Part of a small language model's weights.
Size: 4 heads of 96, MLP 1024 SwiGLU, vocabulary 9620, 28.5M parameters.
Architecture: RMSNorm before each block, rotary positions, no biases in attention or MLP, tied embeddings.
MLP neurons of a small language model. Each row is named by its layer, matrix (gate and up: input weights; down: output weights) and neuron, and shows model dimensions 32-223. Each number is 128 + 24 x the weight over its row's rms, rounded and kept within 0 to 255. Numbers have three digits each. A neuron's up and down rows have the sign that makes its largest values positive.
After each neuron's rows, "fires before" lists the tokens most often just after its 100 highest values on Wikipedia text that the model never trained on; "fires after" lists the tokens most often just before its 100 highest values on Wikipedia text that the model never trained on. A number after a token or word is its count.

L6.gate108:122091142155094120120144114125124127101143100118082153138162135140141157166117162150159118105141114124123082099083102125084136103143141074133097110149116087150175114093138112151152106119133112124127143155078097146159104097095152121150119100169129146116155173122131094147131097137128175146177121143159130095182138159101131122158159124095160121135120134138164137100120118116115134122133143135112121189130165108136148079114122154135115127127162107131137131167121099164152105125166121103161141140109175119131090117131141148149124133113102102183145132152128092147147121103117094122
L6.up108:133116144156098151116138099126137117115172105110113126185127197111160116126131142084157162116130130098116123089119119106127090135136118125075153118149121134110129145144152123132095138151146150157115165124103081129144132151105196104160137113116101169113127191137131109157165136155103159110133129131150138109098136151123190145114147152108115127119123179111127162125122121116132103126145146163141127152127154119145109168116145110153146108093149136122104136131159126135134112174128161124158148137117143107125066123122163143111131175165107091158131123091157119127124080154119119103
L6.down108:093106145136096106103100112145115130099127168124129134127114135144156067131123149127117156094119157094123110118107129152092184148146126125157129142127142116159080118155145120134157096113116141133107093132139097159086118131151103151112110110116091146072183121148112154137100152197129120112146165091117127133156106120090114106132165144159121130080133150099099112169129139096135114141171114125140163120105127159146176137173145133125128110094119097096110130164125132128129125120184138160135160146096100091133108128120114131157145118175095156125082147158108121147101099135161106141
fires before: "\n" 44, "a " 7, "ing " 4, "| " 4, "." 4
fires after: "\n" 43, ") " 12, "| " 9, ", " 6

L2.gate936:096102102158175090135143113113109155122130113147129158132112104073120116124148159101130162109128140110100122129132164128115164106137157192163120092118134134114124126111142099157099168146096139096136107111126114136139125129165136136123122124124158099163116129143130141130133113120117105127146114108127145147114111130167121135084139143140071121119092129121176084146159144100173134118122121089135177148078108116110157178134120140101134185076156139102146128120144133138157123134097118133092069142136120137119126100152166159103099131138097075156179144095128134111132175153108129115
L2.up936:117101130120092144139141130146109146134121123117116104121116118118129145158113107120093121091122151142113163115123126127175125112133124114162109111148124133101158120108125167160098153126128096101113123133128122141096151105143110145104131128154132093125120093143134136095149106132042142152105116102126099137132093084086086075126109091134132172142157129126151132098116134158133116090129097196165133119110122127135133119091106100103110150074177160162086116092122126096063116128124161097085125133113101139095127113127103138130112159136153120146181149133126087144130124129111135102
L2.down936:139088169136124139134128145171168159144121157152125107133110152124110148116165135125135098150163133120148124098106122126118109116106160105156092119149124156139114118101151152143122166119109112104115149150118109143092118131145165174121126113156141100096160119128124122129190142128091153129116117114152099129128109134135094107128098146154122121115144122103124128125123145092118149124157120116129137099147114142096131103129134181091094109103129104145129136132164115101147137094108157141103100140131115141114167091139100140115091178134113107137172173109132076105127157113119116141
fires before: "| " 42, "|" 14, "ance " 4
fires after: "| " 59, "and " 7

L11.gate848:140100166135130107135155113140129114144085130177132112164122103176135086161120106138073122133093138150149168126125112134136083130119141165125118092113107172113120137109118127100063114106155158123128179118153142136158169134095142147136144163138113180150116151135167110113147132143138147115128115142132109093135107160105128108143100164116120160118106115142127073157113165147075090084138118156092117117140122124103151114128108134097133090117139137107121156124109138148126136093171200116157115139150126123157115150129101130078139138122135172153123106167113093133138152183095134098
L11.up848:160087130091119136107145122133130114124148089116146086163117137129157127087104158087133142144087095139165147163126110153111120136194136124132098164172103138140102113133093141109148129120100142146115088120083146154125107122107111127107118116163121146152118122118097114129102113126050125156132121124116106103138111128145113103118115130099161156120127115157155141138148116117127093168156112150111143119121149122135103139128100160142118165138132122137137129146133116107088134092107140119114137162150108124120116112120149143108093099111135117133145121165114127152087149147126079159
L11.down848:116161099119127178160137146121098156131147116112118103152108119111131165113152106105098131099178123086115136125140113163128117116138131113145110144134106111138137134126130128120119139166097114119125148130163193115127121155116128155148123152137149141124153188124111159119164159125103097113144157135157143088124151103111102128191120107107135162153134131160091125119111121103123127139138073109149142145181074074103121129058114110115162117156122140119090130119085131097128140123130104123118152189079130118103171129122127128119108119114136132096122088132156130131111126143096137105
fires before: "| " 23, "- " 23, "|---|---|---|---|" 7, "|---|---|" 6, "|---|" 6
fires after: "|" 47, "details" 4, "career" 4

L7.gate244:129141159123106132140131133084140157128124145164164117114135159129109152080145120086071107131109118121155128097147125134133152092187131167116125185103136132140139091107145088141111084093126080131108135135108109157120178081122149125140133138135122114144144117137118114087099089123125132101146132149167136122088136174144120142114162070136145108129102130142128151110117134130112179151116126141120119140101135134151102134124103135139118121128120139120162123162130114107127113145126138139106150112151138106114119126095115107126113159119159156137064138108090119115102149141123108114
L7.up244:119137137140135136105105115137087099158147114186148134097143140140122169100158115128108107129148121130071110101167105125099120171161110094126132152107121129104089102097135133105112141127155124130138136101134132160147114130083126120141133127141105160157142120186121132122113144145108084146129143117080125120145159074117158130127116145133115146119141156149143151076106164104068117147081159157095142158092108153149101159127118148144110136137150111123180098104135145165163107115115153152098131132072113155153129133174098132145128161144063114114151113145120158148143111151096163131
L7.down244:107173151123134129150106113122089126145112138096140093131090104127128141108122117089124149109076126108129168100120124211118132125118147151113170107122104113149137138142124079131105118133075096129110120125135113124112122097137153119113148144137179119104164143122140109126115140121097154119111120140110147135112138121145084102130121087143133130097149164088157145076134155108143098104132110139095144131115100136133109076122101117128192098154112107120112135061135127123112138101157122043135113165092114106127118115121151157123158087127119148140189117121099130137141136116109090149
fires before: "| " 45, "|---|" 6, "|---|---|" 6, "ter" 4, "|---|---|---|---|---|" 4
fires after: "|" 72, "comp" 5

L6.gate572:127101103087101122148135137125122091137102166160100142109114109113131072152107142136136107143118133150143117095112124134111110084118081109136153123062121118119123117141078145133100140129100143101114158166140140129140067157158151109174120109138081140154128139134123117112128122148152115148115067134113121136132134114153139162102078169127139151148124157140111158161139115138104082150141099167117105128141121144084113100153161143151132132093134115093135062130140134135061167165101085121171136161109097143140143137137130150145112131147121161147136092110132125122115115104126119128
L6.up572:112139174137135158130119133056125094148112119105137124088166120123094132158126100177124108081105137151151101151157104139128145129119097133117132124108126108146129171127114105138095115139079115082135144134098145157127088147110152115100154133132105144107108187128147128114124120096146120152134100138205136142121141125116162094157126136084156118150133123152076121135119099144131078141160125114121183144121141142153165115141060154166112156103102147113165131135134080128149096119165158140124154137180136147101145113118139145154099142128121134120123101170112147127127129104152151151
L6.down572:147148162165096132126170107144130111084105144120130144166097110124144111119133118100116133176157169116115142104143133109079138120090149146157151106099167143107094139146118133105130099106132133139150098148139139137128121089122109143138119123134124155127149146134151095148101102129134122099136129108103162108106157078127138131147141160166122084149137114158169146148157156088090077123128101098166147148133130136101134135082170073127172121157113124137073118099114151159117101145131083191139145131130117149143091117166139134107139097137129112153098102132136086129118132129123121122
fires before: "3 " 15, "1" 11, "5" 9, "0 " 9, "4" 8
fires after: "the " 16, "October " 11, "–" 10, "December " 8, ", " 7, "May " 6

L11.gate558:168170104143115136136149139179162138129081174128118134120104118163100168132149131152089127075118128181119091107159116077165162113087118152158180125120102152088105147124146127121140138102138120129101136170148123126171147164153115164123148110143159112123109106124134131158132109152132119143106111168098141130156089133115107173111125141084147114176148145111131120169150185130114140197141133124140144140102131120130125160149148107148128077128135127142163118105131136083119124091184168127130085153152102107134146101150121106161138176143133091161109151104164060126146133149134104096
L11.up558:121156124079126119118149120150139109099130129134127125169154151088102155112130162143132156117132112138122116098205124139152110126176127167138165139090122111162131147081126141125093129133126129152119103133135130144143176126126120137151146134135190106113136136063112122143170160152122141141141144125142118103086147120114133114158121122143110117151134155094117158160103168109117087138129146142162116155102158114123083135184123167093102096104116114123124101139125123109130120148173166108111155105088122109152117161148110110140139129104144131100115150158134107129100118139146147113
L11.down558:109135147121115173122168116119119152138156124146171046146121107174133118150137135117165117101163149170148147148136109096106130169138119134089153117129161176103183128101151118130131141120100150146141137093087127134101121115139138139108145142089109104120165156127117119132124170119142136116106131126147101126165086110127145069098099146114093125143089115119149117209098158114138127061156110143105096159112103166086101094125143155129099121115094151109183132161078081124134140146134148122141114140149125118130113096097100111113126113152135149150145149119140165148099104141119125153
fires before: "| " 65, ": " 5
fires after: "| " 49, "==" 4

L7.gate470:097131096121161146227123098120108160141156156115167148128130100126110137124162108147134106129151122150169143135097138166124160108151139130199124123145158138188106119144111146154152112117130123112161148125127111105096117101130127110122161144149106098089131155120141104150128157157117123149102101182123168145142119139117145163129116147105145121153122142128155108148097159114115129089162180116126119098127154079104117146178109120140116105156146152131117117124129115122125132143132129166126128088114114147116135112114105120122163126131135098117122147131127149130132145154152124123
L7.up470:113084128160086112137117110092108123104125135141082111130116120108127143154132138141132125145102142120108145085130110121140140164138110103180125124125134158136091077119136117115123111088142136120113139107137110093082105143123137135113112125115113132098109123148104127123127109143130115128107145146071132093162117101169099138109194129160145135103150142110095174116142126113153119098156093145117121168154160129128111131120139127137129132132146106122136140156149167139103166111178144123174139145143161111143141142135118099109141132129128084108159165164171105125145128121144145143
L7.down470:136111116115085105086132130175150118145125140111110137080117116109116143112089123118096160142119151141128113120125072072090107124134112117140133112126080112133126107137123149142141128136167120153116187156137143159161114115128138124173112142148132118150159149167145125155165087123134103141172073126141123155099156122123099125145118126154105140123132071138139116109121147138134129118144146115126117185067154109123121147151149134099147126143131116156153077146151098090137123130154147163107131130114132077123152156127152114143145114093138150127143119132145107133133111136135130125
fires before: "==" 28, "The " 9, "== " 9, "===" 5, "In " 5, "ler " 5
fires after: "." 73, "K" 5

L6.gate808:170134116131131046155107104203133147157120135076125131137118116096134081149115125114119128138107151131171147130090141146142141139108093131120118088119121136110151098098138131141097087140112136167147139100106102127115136133098149088144110158116173109143168104117152155050106132101081114138169130156095117068131101128122087123110110109137112158113147135132103110111123151131138112162130138126153156157152128127135150133083134095122085113111134164114126128131070120137192156117178143104134111116125106118151142114102108119183177114168118151136134141146100143118100162159163160136
L6.up808:154118130109125127150140176107153115124087094114132121076154148148099099089119106095175128160102142132129133151133119123107160169089133138142116102111112127123126139100132096115137131147158111121112111138172069144113123147111116141114101137147153104115115151182128157075137065095114122105110113148099161104134102083107169140120148122095127141147122125145153101134171173149137160124124133125064126130101120145116118113133118117156175114162126154119176171141134139128201152116159127169131154145087150126071152165117096145180133130132125147106133140155102135128126157106117154129
L6.down808:115180096152134131090118090153098121135112145122156114161137065153171115122126108110066130086100105136123154146121161144166144105103127137140153097157145070185105081131096103090084131125200092152137136154104160140176108188134126134116104154116120129121118138119121101129113145126125107102129158142156108144170095146179129135115184115144097110135181127151123161152117155120144064106092098115129112122146118103121102119104109127128144141141111143147108109125095104100165109122100114108167141144159085132125100156098111126116179122150106156158144122102124079131122102155102152105
fires before: "| " 37, "(" 11, "; " 9, "% " 5, ", " 5, "|" 4
fires after: "." 62, "| " 19, "P" 9

L11.gate629:139149137126139153110111123117147103098141140151117117121128148138177099167183122149137127116133093142181114158118127178156149176092105076149123194087155137086153090137146136130145138101124146131112086106117094150125112115123113133137159124119123124139102105137130116139133123156146131153155096119121159132114131081165124136115116138096128134185101141128120103097177129123136095167096120136189139099132116161120136168169119101132098144173120141180139108137116187115142124126140136127135110153148161109116128122142130112077111140102128118122114144106119128132128121121075082081
L11.up629:136117130069125102127154137123113137076102165136142118082111106145127113144093104128106117137077135131110145156130117176131102138179109081137144129133138150131165122129106093155150109124131089112122135144135115140137137114187162153135112088137096172092103122085152096110139114099110124159126136127139106148097127153133137080114120147138123115135124161100161127141105113104140084151129124119112101159110124144128198134151101105119114128145101175139117088168104095112108130113149166110128118155152124093118163126168146118151127131104094158134148174123141106116116172120126167107
L11.down629:130142139163110109118113132105123113101097154136171100139203112093150134171130092083120132141107162159074089110146168103084132124111150135136116113142103146163078123148162118135143129176140169119093104120129132122095110098144142094160150147152115163104163108127126176090134091157150177161180152102125124156138142125138133189120143147151154118121145119164126132169119112135132104123109104112119104156136112130132152136155121146119131100132095129107131121138149165129121128115111109112157095109102092096162123158132094110129173126134128118170155130101121132126112145095116131083
fires before: "|" 29, "| " 26
fires after: "| " 53, "R" 6, "O" 4

L11.gate181:116131120105119114117099144113116155122142147157144124152137089133093155120137131135092123172143130132121154155108125138144158170118104161137150112154112145096162143108131105115109132111141125109132087119100131139106098138199142113152131112128143126133134119145133136145093146135155132137145125133096110099119157148124134148149073088136134128189133127168142120111144096122112096053156129122179113150117089087169129130129135140091146124132072176130108092141125088128149132109164102132125151124136120159137184153148097143114098113101128138132123088133111091159102158125110114137
L11.up181:124134153093140122140134143127164113096088116128155130118188118115129116157113140141129108134164132107157178157140171169131145113114133146115120094158152138086158175114085154134094090101136128146112117139132165088150130118149152128115113129130145122134155130084112101117123111119127118157135094166103086065098103148117115173157183114111155128139127138083086125091137131115174132070113100115144178104118128177147110135127120150137104134109120104110092170095142109142096112164158117087118117110130121110140075130196109133122094129110116120148103138112140159088162126161134100114
L11.down181:114117161098153138116187116153140083102101134169131187151139104083136095121139151140116121170097100138157149198119154105126134127108098140125120101147137062133135158115101139146142121145135120091168140072155125162162115089087135120110103128088099134102108102125094128134131084126154131137154115146149199127102100163169068168133161138120116153098140142131158143121108147146100195109156121134174149162113149150145145130129136109117160139109157143115098148094118126138121159123152113121117121188148141108146100138119124146150160143127112129095128132131138147147113147114092118092
fires before: "| " 47, "ham " 5, "dam " 4
fires after: "| " 38, "O" 5, "+" 5, "A" 4, "Rot" 4

L2.gate311:113130116118127100118138131106073106104148152141127117127133130175161121092076127135127114128083152086121142105162126172127139132135141117114191129104148114090118122086131123174128135134109110149126182133129122178099124131140150114088129079131153143098119163089106123134121093133134107137113128110069134128184161111111110150134142145143101148131112141108116108138096110119142120147109123162174129109149144143164112132159101130142136162111127139153102170123109102085131123156144104150099158121107123126103110116096109157126129162136109138119129090125160107094107111086153124130
L2.up311:131155138153137131075147115114093137115138104098137144146152126137159151106121110131168063141115128089117151128148170126134157128105146145099134161088139095137108140118092135168135128093126083040124170057167151152098078134104138100134131113106122132104170115108097132161136118139157134101116172174120140131135166096110111156116139153078116137140104108133117159157137094068102094135115139121145117171150152119138136139142119137193100134149100096110167149152115070150108142163156127143125149128099100119094069080106123163152143139173136134121111115148126118124137103103141140153
L2.down311:114060106134085125057119141103123113095110097129152111094126137138180160114128140140177136140134134101109117047132159148178143139118147116134121152112147131150145129153117144109151104147142107104149126113140085154087111133119156087066111072108169122137164131121126158091113122170140159117123110115121130117114137135133094153158132145103146128084112115117130126144105124085126066138143146097102147090119130139123137125151136120123104130122098123140087169168148113124156155151130104102143118069136165148126129126129142159145110145169103133111086102131119140114146100118113101086
fires before: "\n" 53, "sion " 6, "sive " 5, ", " 4
fires after: "\n" 42, "|---|---|---|---" 11, "dep" 9

L4.gate825:127138098148134144161100120110129118121176128129081091144148166103124148148144137112151049139136137102107117139151126126117133161138156107180106112149154125149143085124133106143103113132146173110085119114132109119129110099079098146121089129131125159117102157120185123120167110144136132157124145113130111141128109134132140112141142098094184123139088097137145125155144154117133177151104122109159095133141160162145142154122155120100140086119116134098118109116082130180099142102143175116141122163136179127119131066131117166148107180133111198127130120126124136123133179141131113077
L4.up825:113155100120136139165151131081181155142154162117083074088116142086085123094130110122129097077156169117118150101149134146126117147127143099147128107103145104112144148108169080178132105162118133159097171177161142132126149101122116144119121101124123142148123116111159119089137131141115113148104124205149128147134119088097090147151119124110151130128126126135112117138127135111134099129127130175132099134135134092108103126101120134100136143087136124109125116097138146144149151111139127169141135172168155143118161105131100116187121141135152174126106178116123118105139110156129122139
L4.down825:115106106128132127159174127070130128167128111125088112165124151105141137120146108103141116126141140187126117152113120141115082120095151099164138087114166141107149131089130083156116192133157155152117139144154135105158126099121086109132141150143162133074144141139111107147127122128129116132150154134141132190103106126123142143131145101127157162103126113131151126110134123076107151141158118163127142110153115121144134124105184155089129192112128146157094100152115119146084125155162146172141140133137139147094152109133125120156128162098107124096163141049130124120089112121134133123
fires before: "| " 46, "by" 14, "of " 7, "(" 5
fires after: "| " 39, "- " 15, "Democratic " 5

L2.gate754:143097123154112134171178098116110135127149144102140084116128162127117127121172103085094098097112134129141124127150145135140142126163150124145122101142152132129146129123178081191089159138118153103106151133145077115140136107106168125146105136133118101152141118129129089141121085147126120133122122114109103151107135153091140129140105148136123132135126083104078070120155137170136110155097127148132123151075115150132101155110144164107184149076138093120099150160102117115110079140182148126080144127128120101114166113115130109112127156179151108141123133092111145093077180123130126179
L2.up754:156124093150109105130102171138078136119117146098136111131123134120099154142165138095138128170120140159147107120104121075135086163153140130125143113112153138131167137165122098138127157133126153146115100128095117158093121162085136129120134117124132126104138087137107128181122073062157104088133123134132105144139136113105166146175154159164111105110114108091147075111130154098150098135113136149116123096169096113099141115129185121120160117083141166128106110107145086121110128145172141096133108135139105146158162144093107123126123133159128074142136132098095108069123142114126124107
L2.down754:114118109089122132110071164136132117134122131098140152089120104119118151107141134140137150181144121141142116104098124138118098180131154102150140141121140112086140118133155104136107149143129120116156128123126141127120099145112171130114131159107097136141159103132113216158126104067144116148127123133162163128128132112107132135153170180163121160128105148120155115144120157121115132099140157145138122138160118115115166164143128115110143097111105137119113092087140111089155127168120081083109113112144125154140115153139115114185159144139134128187138113091095114098141126155105130101
fires before: "| " 54, "|" 17
fires after: "| " 44, ":" 11, "." 8

L6.gate934:123137130137077087144166127109147176155121113108110147108089057155169146075166122118159169158095145117125117163139102121104108124134146141093073099103148127146124115133126101133110135118133129088116186156180093114145163115127135126116193139169184120116096136121163151137129180137116112141141144095123126129135117149132140121142129122153147096117129135156111152103098172132132127157096144134109127112110128116169120107160109166140106136117130159089115162089110129116135113161166135129129129151101105110127124115094129156135101123118100112156151144150079113149121132096084124105
L6.up934:138152167119120103097104108106112175128138144134144161161137097102110172093144138097147139134133136101123107092123155140163097095123162142103137110119142150141111133142151146126102113092109147156120110119144119096137143129105169130135129124112159110090108095106112150159148143113106100124115129124130099132132118100132176142123120165122181101120088132140133112097126138071150121122103124111135104119133161119114151138154112076110149137141119136128132168106138117164097129118133124130090158126115097071103127134083124153148134098172126077115154149117109170085081090140157110121
L6.down934:126098135115106114098196108110164124099121132133124112108144091123144165097144148117116145128130134144105119102161153083125136157124147144125130104122132113144091144122158119123119139106114138114175093157116133110101130171134092121145118121130115086104142209105133165116169142082145161151145127115108159126076106072087084136127103124108120151137140141139119117151094141123136133119137164135132170135119142128130144108118116140134090138161145118093117136054120138132155092149141128162127108114170123110097116174115129116103133150142110121120130157114137109116136132157105148173
fires before: "| " 52, "\n" 15, "|---|---|---|---" 11, "|---|---|---|---|---|---|---|---|" 6, "— " 4
fires after: "|" 71, "— " 6, "\n" 5

L4.gate610:129159178119149125168138113130165117179151116114113105163141151166104137108161118129146149114102088154161159108116148171169080164107154126127126159156053153159142118113138131129103138124132162151097139117149114151100118080127076107158075145114120141141143161162142108135146117109132127137111152154126113131140094126128117113108105153104078112125154167099119150128131101130139151117144101168143080094163121108129117161126154127125110129147166141137156154119120131109144140156125119131142077100114136152164122133143160117096133128098136124146165135189165124114116122118139161120
L4.up610:134156171146127134147143114112183114140172140135115149117126126158106100147146089138123128126115120155094143132141135143123119141154103107119104160135071150140105146111130150075125132131120138173109117144117114152114111143163093126123089105130113119111123141148125121131092128118090156179137173113155150126146138174118153104136118112078113141101152138150119139127122157120135135111154135142148123102140082161151106121136101098149119114124121164169187122131134175110128149129177162083166151112089176111176139114131150155101113127107137142157149176138153110128113122142138172126
L4.down610:135134141181206123104091097120140094138153143112140145107134153163113134125135125154128139179149128167118103118127139102127135123130141095125092138131115144124092166104102096082113140168111134203119149134101152118081150137137095169143127112134137136120124100136085186112162121142144147163114111187151095129112118157165116108117123121072118146116103131162122146106131085138105109108153159134102126100140122174139131138126074148127105094167126158151160127153114138127131125112156118112120179087129145133118086124095171175130085158127141143162126163152103176098147106152169169107
fires before: "| " 44, "t " 6, "ing " 6, "ent " 5, "-" 4, "er " 4
fires after: "| " 33, "formal " 10, "Total " 8, "sh" 4, "a " 4, "ed" 4

L6.gate896:100100116126135100118103123158101122115135140136139109170137161088150149152157153117174137140138117125106109119147125138132098117081175155148127144147099121117146172128142156099107150110096142128166099121089180126104157091143118144155060141128128144128149136141086136117133150122119066109099080167133137113078149114107164115097123168151144116126140132157120125132136160114102173110156146110082115095116093122066124080160163118112149119116126122147101141132136156131104130097144109126131137136182121129104116106105139116152122125104143114140168113105164093170131122146162107153
L6.up896:123120166124099115162159099142127121124123125096108144128149142122103096139107111145156132083171118117163115103119126157095112154122108124147123132098121096107093159105125127111173174120152134139127095162074136084117103103137134150116079145120151101115133145108119123133126177133120107127096127126189155145115151131149164144097149149105150089128186148133133104160129134116110135130152082172090112140081097151172124122121113120131145100136103125163144145166133156100139116073112101173141128116150133146077132106088087125123133121079184152077128130141125137152139134109159114138
L6.down896:145086142154143159132139106091107161135110134154143093124140119119120143124154133109146155167113098123132054125109068157103120074156118115138169102136172149129083138125081125115104117132116087115136114120141123173141131126122148093102100152156110112116111107127107119143153139157159136149159153163113118138125115136109132111115124122114161124125064164125106119095132111152087155072131140120135122072166125104142129132067114130116113124098164089115100119154087117153133147173136119168122133191090169077125145131159153120111134138144130117165109079123132049129123148116126129118
fires before: "| " 36, "," 10, "." 7, "'" 4
fires after: "0" 13, "6" 11, "3" 11, "5" 9, "8" 9, "9" 7

L3.gate257:131143129157118104086120135159157119081144143148144159127106161143168087139134122126110140124115129147127138127108106088114136154126088132131103137128149084111112127120115099120117152130168170124095156143120091140127115144116181160102100078100115143130136140121113149092118115164133160137093146110143097081148104146088127127146145137147136120115171156129123124149129131104133126144112128095103143114174112130143171108145162174077118165160094145102094121129159064141141148142140127149143161140129149148105136105142150177121112082128126173122163186114114100123158152133120131144
L3.up257:103089130106107128137170083135119154170121133146139098147140124130124149121119125151120170137121094149165139092167097107122132110149173135107146138097118097082134106162162201112153145139158150098131102147120147118101113127097131150125138154127109143106115092120113152135143115112122102089110115114136098179125153115125140113123129151125107123156127118124121125144143132093123105143124129103155128104149119160106161127102065148098150138126100097078123142131151107149154140116127098118105123171119154102114113166085136169108136126155165134156187154154152131125128111135139104114
L3.down257:126129155104133122132146096159133103175127119129159122128105131146141151143134144117103145167119096111129102110132112149131147136201125105151135104148114108146112163121171141101143135133163176157083128098111144106098188155157157108127151129076105140126126137160108165132122126141104104074131130154166110073118084110132168146107097145114124144109085138063110160132124092103118118099100111125116146150133168102095142150104159135165147094171115111129071085132151112099122080118130115123112130159126179160135088130101092182170108148167112136149152139143123115136116109143098117141
fires before: "\n" 62, "uses " 4
fires after: "\n" 51, "|---|---|---|---" 11

L6.gate422:114095135172108129148176144081149118101169135121108122112123104124180167160120128118112129120103146089146169178122136109145141146178109154121088137110154106125109156120173135109157119089183104118116120132112101109146132160134144144142123112130125119130101129142133135108102183113134137095111166112148108061121151104136094143152121107091143138137120153078151126160123143152123130189148115137127125100138130164128138140126124160139186112134116144108086133141085116161101137123111118128128143137123108144160157151122101107159138131160137111109139157126145115127104159111147135164
L6.up422:115125136162110146147153142140115147112127118098098116131126096107151146114130131166121117124115147119133073136103151136135151152115100151140101126114119079116116141107133139125097135115094146138117132099135098088098101162124167080132102196136200149131144121066140141129160097128138129127105190123113135111141113137135124135155152123131118122143117185140143084167134166140163153110151108106120124092090131133118102106124119105137097166123147104079121099174123125119141142073153096150113131124142118136111114098150107110126112114096178134168093123091205118128132128134123057127
L6.down422:110089126173143100125082088147114135144132161154096127149125176134129116129158142127098102131131109135150121150108146164129103154121104133080116089164103127109152147101071159113130119133121140086109106132172096125133069135118171117185153147118166116126134126100103122157145094125101084118134086090074118164131146143089113126126156091104093138116098115136098154104173134125098138132108116121126150139115118130154112110105144164140106110135126174162153118176125148133109112111143095145196144107137113112098148127132149147122111150145111113084101134130137132110106104141121116127
fires before: "| " 44, ", " 12, "–" 9, ": " 7, "votes " 5, "==" 4
fires after: "200" 22, "201" 20, "–" 9, "199" 9, "195" 7, "In" 5

L7.gate628:119141118140104144131112154126116127137126170109137086095117096121116106149126137120133134123153103136107155146117158167129110131129150125146104158124099145093142107127104150115119130107155135092128120110133135157135124137178137097118090119122125137140118134122117120143115137103155088135132148147174162087153144122139139155138088116130162121113150131134156137119126134134130163183092134103128136108120137100151155138132106135169140098181157127051093120146139143155134116129139095160094138119158147086145123142143110139109102115153161135159128158112110137108133079127129113094
L7.up628:115130161127116086107176061102105131151127139123143143107118106100119160133128124105120120116148138121113134150146104105115075161141109128117103111127179110105123140102162141109085131111181136116144119099134120138127098117129106111189114151166139135179114120094101086130155126097131106115169153097165126117119104133146128111176078118098175143092131175113151160143143111105073149142094182121163141123103160150115135126141096158142113112152149175092095120152094107117130151117186108162127136134127107130122097125145168147130106092118123124121111103123132129131141098118126113099
L7.down628:138099126101140158134118120119087139106134099120103181126144129171097167117150110125099109095130122147125163118171138170136070122154150163109092102166130139136082092134123113088143120119102095108077092107170102107105109091102148145153088135110134115092132119129121121118132115094128118162098095112064110124123127137111135164152111122133105096134132142135165097129091156138076093166100105138077180176136183123134124134131112151129148099085135129115142148126151069142115124141148156127121127065093105128118156147158119142113134121135128102145130119115164181170140146149131184146
fires before: "| " 38, " " 6, "votes " 5, "Turnout " 4, "Western " 4, "0 " 4
fires after: "| " 25, "\n" 17, "202" 7, "195" 6, "201" 5, "Total " 5

L6.gate585:106107106100092140151106162113148107151112098153142102105173160118168188098129131136113105182154140120163149121125095095112083117148121117121100148104120130105125117168161137149086151126133158067147164174124121116103109146127127111174171150096104110178158109110133113127052140093133123115129110140114119122146171131118151145119121147180109122136105112092104145137176131134126159111135167138115122134117132127138137096164169152088136080116113108141098179120146132161132153143109165161159129154174075110140137123110125139116138134112092155104119128133163130129133120161132144136
L6.up585:130124087137143102162137119162121126164129110150168136109130120136188110140103090116122121122128159113110151111156137108130129185156069095110136133177146165146119148123141157176177125130123139149162115143114131070125129145128169097134122127107141130135141151103146090126131176136131108127126116109138125145146157152134146096120105142094142102126107151110140134127115127144137087082099133150113085154152125120103143152133148162125108120158116150108147123188153106139167151126103138157095160110131098167148144140129136189112148143180168188115176106123127145158089144124115113134
L6.down585:135128133126135127167137144164087091160182117115141107146123108080108112127127103121123146156126188101101167121124151108132090168135138139161158116157108125124155155102140158152116108103154158103151125121148183104130113139129114102141070134117140142098147143174137113158125098128156133126120119101149104131154131141118104128138125111110113137133114154177138120133099109139124137104087153142102147144138126116059130144149110181129132109166148155092142094180137112116105132104158112142140116161096115132127161123122103116154116153148130118111132114121071132157132149134106147149
fires before: "| " 70, "|" 24
fires after: "| " 94

L5.gate461:148107134129091130138157158113151152104128144134082156127124121123125131103127090178150150094147120085138103106107124081128086134102105137083106149147131096113140133201139133127119169090132124109150119138142104104177148145121142116132111103143152113100112187123124139105085115181076085127139102097087154134131121115188106140127152139114145139161130124138129122180083063121143145160144112079119156114078175136126148128139164066124130097123144165107141143104120124173164130139120149104150157153146121127093148153115152165136140093143141140124101141132143102101084145118090129140
L5.up461:165081121155112136130147133105133129142104116142085174099143121115153108117112150137140187085105149071128128118150122146138153176143110139123111129088132144150105123158144132143147148092120108118126134126150106111104157129122156116128082086119132124130118123152111117146103152186132133140091114138137192106097117119135114178089155094139152168146155070105131110210115103152094130144164117142113124080179133098131120134134133118128156165113140140114132140089108151177164126172083160166160109063120112138162115130124154125109154134137130111130119158122130083133092165092173137104
L5.down461:123099108109127122126127144153130126121102121120119127081119106094156097141107137081112113113149140109110091121140128083140092112164138177169140159147154140102139153152129134143167075134124128103086138094112119099132104118135150082198105109127151147121139162146162146084145121158124096150140144124133158148135126147131169144131147086155143124154127129123118140162097144133132094136125157147110131076149139078134141130131120107124143112059097113145100150123134106166102119149104139079136135104141134125132121140133129097145119137125110108137099115148132117117115119102134117155
fires before: "===" 21, "=== " 14, "==" 10, "== " 6, "====" 5, "| " 5
fires after: "|" 54, "\n\n" 21, "." 4